{
  "hidden_act": "swiglu",
  "norm": "rmsnorm",
  "norm_eps": 1e-05,
  "rope_theta": 10000.0,
  "qk_norm": false,
  "attn_scale": 0.177,
  "init_std_o": 0.0082,
  "learning_rate": 0.00565,
  "lr_mult_qkv": 0.7,
  "beta1": 0.95,
  "warmup_steps": 200,
  "final_lr_fraction": 0.1,
  "train_tokens": 218600000
}
MLP neurons of a small language model. Each row is named by its layer, matrix (gate and up: input weights; down: output weights) and neuron, and shows model dimensions 16-111. Each number is 128 + 24 x the weight over its row's rms, rounded and kept within 0 to 255. A neuron's up and down rows have the sign that makes its largest values positive.
Before each neuron's rows, "fires before" lists the tokens most often just after its 100 highest values on Wikipedia text that the model never trained on.

fires before: "s", "ed", "ing"
L9.gate21 [120 117 132 110 136 111  72 144 118  64 119 179 133 100 142 168 151 131 124 170  96 145 129 138  78 108 117 121  86 121 126 126  98 154 164 110 135 113  84 169 156 136  97 118 173 142 151 161  80 108 104 168 112 169 117 140 119 115 132 126 105 113 144 155 165 124 108 118 171 113 123 166 150 125 155 111 167 156 120 106  94 106 135  69 146 124 155 167 122 149 123 117 128 148 111 129]
L9.up21 [154 158 155 166 117 136 162 147 141 141 135 163 114 139 128 103  66 190 120  68 120 113 123  77 148 109 115 159 144 132 120  98 135 136 141 100 141 111 130 143 146 133 140 127 175 124 108 107 127 155 128 126 166 135 166 134 142 134 151 134 143 100 122 114 140 119 135 112 131 107  97 185 129  81 135 132 175 115  93 172 147  95 130 117 140 116  90  93 130 136 115  86 153 106 122 132]
L9.down21 [105 108 129 144 160 126 149  94 150 114 122 160 134 121 167 124 127  86 132 152  59 116 135 145 103 101 125 104 117 132 139 135 121 152 132 147 162  78 114  75 121 118 123 111 140 148 120  91 117 182 117  84 142 149 151 108 123 147 106 131 130 146 118  95 144 134 105 142 139 116 130 108 160  77 144 130  94 172 149 136 103  78 153 141 137 133 149  70 135 144 108 125 145 120 107 125]

fires before: "ion", "ing", "ment", "ions", "ed"
L7.gate79 [138 107 143 109 125 103 126 147 120 141 108 124 164 145  70 153 139 146 151 115  87 114 169 122 149 112 130 107 111 139 122 190 185 110 125 151 138  82 100  83 110 133 128 136  94 131 143 155 121  87  99 128 122 145 125 165 126 154 114 135 117  81 140 159 149 144 133 139 129 120 146  98  87 102 150  93 135  62  99 138 120 128 152 154 136 172 124 149 129 114 144 102 117 135 139 163]
L7.up79 [131 142 142  80 133  76 142 108 142 112 117 154 139 139  96  97 140 114 171 121 126 126 137 116 142  98 125 134  94 139 155 140 136 117 105 104 113 118 118  96 145 145 115 166 126 124 145 155  74 132  80 111 120 105 117 166 140 155 100 135  93 128 168 120 131 127 143 117 144  83 146 121 132  98 165 100 115 129  93 133 100 168 168 157 111  91 193 116 120 129  99 140 128 135 149 129]
L7.down79 [126 148  90 122 137 131 158 137 120 165 143 132 189 157 136 178 134 100  95  83 135  97 180 110 134 124 100 134 146 173 113  78 173  93  92 119 105  76 118 134 128 163 123 128 152 113 137 148  83 104  96 111 122 111 111 119 153 103 158 122 125  94 126 103 135 112 131 103 156 128 158  94 110 117 139 151 102  60  96 115 138 116 127 143 117 141 149 138 119 132 151 135 113 131 147 142]

fires before: "ed", "ing", "ment", " the", "ors"
L10.gate245 [118 119 106 109 147 110 140 131 112 156 127 192 127 148 113 174 107 131 148  97  89 106 147  84 121  81 128 151 135 142 106 136 135 144 113  87 141  95  80 117 207 165 112 109 134 134  90 136  82 195  99  99 149 156 149 128 132 131 111 131 145 109 144 113 140 140 132 111 108 120 135  99 129 119 124 133 144 109 118 144 117 146 151 152 114 111 132 149 104 166 127 142 133 169 127 169]
L10.up245 [132 145 111 155 122 109 112 125 139  90 137  96 185 147 154 144 152 138 146 177 119 135 165 126 165  87  71 159 105 141 124 117  90 132 142 110 112 160 163 115 138 157 127 143 106 145 142 136 112 112 118  90 110  95 123 138 103 143  87 143 147 115 152 106 137 133 143  93 140 127 158 159 105 165 154 101 168 130 125 115  95 120 143 137 102  94 138 121  94 139 124 117 133  91 163 112]
L10.down245 [166 117 103 129 145 117 151 116 124 107 146 143 100  99 147 105 123 139 129  97 114 104 157 109 106 101 143 107 116 140 116 111 162 168 119 128 147 118  83 117 157 162 124 161 158 155 114 121  94 120 109 116 130 122 126 109 164 142 160 112 142 112  91 135 159 163 163 121 109 119 131  84 125 110 136 157 116 142 143 132 120  91 158 128 126 196 120 106 113 127 107 129 140 152  85 127]

fires before: "ic", "ice", "ople", "y", "ition"
L5.gate257 [141 140 128 125 136 153  75 115 125 162  76 115 135 120 144 149 144 125 127  78 127 121 120 146 135 120 149 141 109 141 133 109  91 111 141 138 159 137 145 118 116 161  77 123 122 127 107 150 150 101 172 156 117  95 147 128  89  83 152 126 165 125 142 129  98  86 171  69 127 129 120 119 113 144 170  98 112  56 132 121 159 123 116 160 103 126 117 152 183 137 183 122 129 115 136 108]
L5.up257 [102 150 157 168 164 181  96 130 135 123 105 170 126 119 154 165  89 123  92 100 139 128  93 110 137 120 111 134 128 129 150  94 121  85 127 102 142 136 110 164 124 128 118 106  94 142 130 143 146 138 170 151  85 136 141 164 121 148 156 151 158 107 152 150 131 134 105 123 139 143 123 123 103 133 171 114 130 112 166  97 154 143 150 140 159 140 114 140 176 155 126  80 136 126 118 136]
L5.down257 [ 97 166 124 149 136 148 104 129 132 129 121 125 150 117 173 117 145 112 112 119 126 119 129  83 112 128  96  76 139 149 106  81 138  91 132 141  96 100 144 125 147 116 153 133 117 122 139 136 128  95 133 122 114 140 124 167 116 107 114 150 117 114 154 100  82 138 118 146 126 150 124 157 114 119 101 147  89 105 177 157 140 141 124 120 102 126 120 118 116 138 111 105 122 152 114  96]

fires before: "ion", "ed", "ron", "ric", "ing", " "
L9.gate178 [148 169 138 154 133 121 106 108 183 136 117 166 119 177 148 148 161 144 115 159 148 106 157 104 129 125 163 126 139 128 139 159 136 135 130 131 168 109 110 132 148 176 124 111  93 129 124 154 124 104 100 154 146 192 112 134 139  94 123 137 106 123 137 138 117 143 125  97 123 145 158 148 114 119  59  88 152 101  93 125 145 141 117 117 159  99 153 135  66  87 122  86 153 152 110 173]
L9.up178 [166 142 113 132 155 113 115 130 119 138 137 153 117 123  97 120 134 109 145 110 114 116 126  87 148 145 121 164 117 150 128 111 162 126 131 174  74 130  90 135 133 153 112 160 143 116 129 116 136 139 133 107 139 152  84 139 160  87 126 110 102 137 147 101  76 112  93  71 141 130 128 108 125 131 135 129 149 102 110 163 167 105 129 179  78 108 153 109 102 136 140  64 146 124 148 106]
L9.down178 [ 99 132  71 132 152  99 140 155 122  86 135 119 114 103  96 162 142 105 166 115 148  87 144 120 102 104 129 142 151 181 116 109 149 154 166 151 104 116 127 137 140 161 112 128 115 106 116 140 126  93 122 128 149 110 120 165 125 123 132 119 107 162  95 100 136 158 136 125 118 111  97 111 142 133 130 120 118 108 137 157 127 124 162 147 137  95 132 132  87 126 133 164 159 137 127 140]

fires before: "id", "ision", "en", "ing", "ate"
L2.gate276 [110  98 127 120  92  99  73  79 143 120 119 114 131 152 126  90 113 147 144 130  92 144 155 180 153 194 137 154 139 102 137 119 118 143  99 151 112  67 132  97 155 178  51  99 142 128 101 124 115 164 130 110 168 167  97 111 107 151 164 133 135 122 169  93  91 127  97 129  77 125 148 119 161 115 121 117  95 116 154 113 159 142  94 160 153 157 157 118 126 165 126 124 125 115  79 104]
L2.up276 [122 111  83 120 118 106 158  84 177 125 121 169 129 151 123 113 111 138 139  88 105 157 182 141 149 194 138 120 110 110 137 120 107 124 105 125 127  93 152 104 127 122  89 163 103 147 132 150 121 129 111  81 137 155 105 113 129 166 132 140 132 106 148 109  98  89  50 152  97 142 155 121  87 106 116  99  53 123 119  83 133 131 132 143 139 140 115 136 134 149 109 167  97 130  72 122]
L2.down276 [144 132  83 109  96 118 120 102 139 109 144 153 136  95 134 110 130 121  93 119 133 183  91 143 154 189 109 115 155 127 158 175 133 141 115 149 137  99 108  86 166 148 126 164 113 119 128 126 133 148 140 113 106 139 133 104  96 137 132 138 126 110 122 112  99 114  78 130 121 109 158  97 117 118 111 131  93 146 125 121 154 149  76 113 132 148 130 141 138 180 145 146 135 105 108  92]

fires before: " |", "ed", " the", "er", "ing", " to"
L6.gate12 [106 179 119 124 119 137 120 113 137 133 145 142 126 160 164  79 153 137 119 150 122 102 135 133  81 155 116 134  93  99 139 154 140 128 133 128 143 158 111 168 121 172 126  97 141 113 125 160 140 158 114 100 147 150 166 134 149 136 153 147 119 169 143 132 150 137  65 180 147 118 114 144 114 109 127 161 146 143 140 119 118 166 123 123 117  92 132 108 117 132 110 128 176 101 108 168]
L6.up12 [157 168 144 107 118 116 119 134 135 189 145 135  83 122 143 128 145 170  81 140 167 136 128 155 158 103 118 173 122 136 172 138 103 124 137  97  72 122 110 112 108 158 109 148 139  81 105 115 114 116 132 155 157 131 118  79 121 134 123 136 137 133 147 121 125 102 116 114 128 133 118 132 142 147 130 164  64 146 104 163 143  96 173 114 149 110 149 146 121 127 168 143 124 119 133 125]
L6.down12 [154  94  58 176 131 140 131 122 159 111 131 117 107 129  83 117 132 120 107  98 126 188 136 116 111 102 124 169 130 180 134 122 130 119 143 124 106  85  91 125 118 168 142 156 102 106 118 150 161 133 158 100 138  99 137 145 113 151 142 117 104 145 131 111 114 161 106 119  88  94  98 121 141 136 113 134 123 125 146 149 116  87 166 137 144 115 103 102 168 137 148 128 141 112 108 119]

fires before: "id", "ision", "is", "ing", "el"
L9.gate343 [136 125 107 133  76 109 140 123 120 137 163 104 139  95 116  78 115 132 139 126  95 124 105 139 164 143 171 170 135 134 117 142 126 134 133 167  92  76 149 109 153 124 127 135 108 177 166 179 153 141 113 113 136 130 142 169  70 127  98 110 114 126 138  89 110 146 112 158 101 144 137 117 162 117  86 103 182 149 150  96 122 166 139 105 113 102 131 101  98 130 152 152 144 142 119 112]
L9.up343 [121 103 123  97 133 177 122 158 118 109 175  79 159 108 111 137 143 170 150 132 112 102  98 133 122 156 137 113 115  98  99 107 146 108 108 142 157 121 142 160 133 141  94 140  83 127 153 149 119 150 153 100 176 109 135  84 149 115 114 159 131 111 134 166  88 128 111 119 134 132 125 125 173 141 165 155 103 104 148 157 135 116 150 131 169 128 103 158 128 145 146 151 125 127 121 134]
L9.down343 [148 123  83 148 158 138 133 104 135 133 143  83 168 161 123 143 150 126 140 121 113 149 129 117 102 123 159 124 124 126 134 125 138 154 101 157 104 104 116 130 165 163 100  84 126 115 137 185 136 145  86 133 149 145 111 141 147 141 127 177 102 136 176  84 119 133 123 128 115 117 150 146 138  96 127 111  99 101 151 130  98 173 104 109 103 115 129 146 144 129 116 109 144 140 126 156]

fires before: "y", "ic", " of", "it", "n", "ice"
L9.gate473 [125 150 156 121 116 139 121 184 148 125 115 140 152 133 168 120 139 140 185 153 100 137 110  89 137 114  91 123  89 117 160  92 139 124 156 128 129 135 137 124  79 115 109 109 109 136 113 194 178 146 163 111 120 141 166 107 108 160 124 134 117 135 155 162 154 114 145 109 123 117  90 123 125 147 101 135 128 124 146  63 133 152 142 136 107 107 130 132  96 106 120 106 114 157 137 150]
L9.up473 [138 129 150 110 167 121 129 159 166 139 122 157 131 109 117 120 101 135 163  87 166 129 143 147 160 166 125 132  86 137 148  71 137 125 102 165 157 100 112 149  67 115 133 110 135 146 131 110 143 128 157 129 144 140 170 107 175 144 139 145 123 113 138 141 184  94  89 121 170 176 119 186 115 120 138 150 113 133 124  95  97 149 116 168 151 123 117 104 153 118 129 116 127 107 137 157]
L9.down473 [110 159 112 147 136 134 128 136 127 128  82 136 140 148 129  85 133 102 117 117 108 150 128 124 128 138 105 137 115 138 124 106 138 143 162 143 115  95 154 164 112 115 128 145  92 112 162 104 122 119 159 138 109 115 173 136 185 138 125 145 100 105 128 146 134 161 107 122 125 126 103  91 122 124 129 126 116 151 140 127 166 129 131 137 146 100 101 139 126 140 126 115 163  94 147 116]

fires before: "ed", "e", "ice", "ic", "es", "ing"
L2.gate332 [162 136 136  95 143 118 110 133  78 110  71 141 134 138 125 139 151 107 137  86 181 149 151 143  96 124 130 109 143 109 162 133 111 100 139 128  79 158 146  93 137  88  87 146  77 127 157 141 121 158 102 160 148 122 166 131 106 149 141  95 151 105 124 137 119 158 123  81 139 107 143 110  90 149 183 145 121 116 176 131 118 125 128 124 122 173 127 133  92 140 121 139 177 125 171 176]
L2.up332 [158 131 125 111 177 132 127 125  78 150  63 125 164  93 169 145 133 122 151 127 141 134 141 152 138 152 140 112 119 103 179  99 152 112 140 114  97 118 127  87 122 139  89 135  93 125 130 150 150 153 102 135 141 171 142 149 155 141 135 124 133 142 140 162 152 189 104 122 116 102 143 122 132 145 182 114 104  78 173 109  85 139 147 128 142 141 159 105 133 183 117 117 112  98 127 171]
L2.down332 [130 114  83 107 178 172  95 139  93 115  83 120 109 118 134 152 124 128 163 166 156 144 122 146 129 143 161 104 105 107 102 139 155 120 121  87 124 152 122 120 120 112 147 156 111  87 106 162 121 141 106 139 115 150 121 138 158 137 165 150 121 160 146 153 154 195  88  86 125 108 135 128 100 131 138  95 118 120 190 144 144 130 143 127 123 108 178 130 133 193 128 112 105  92 159 128]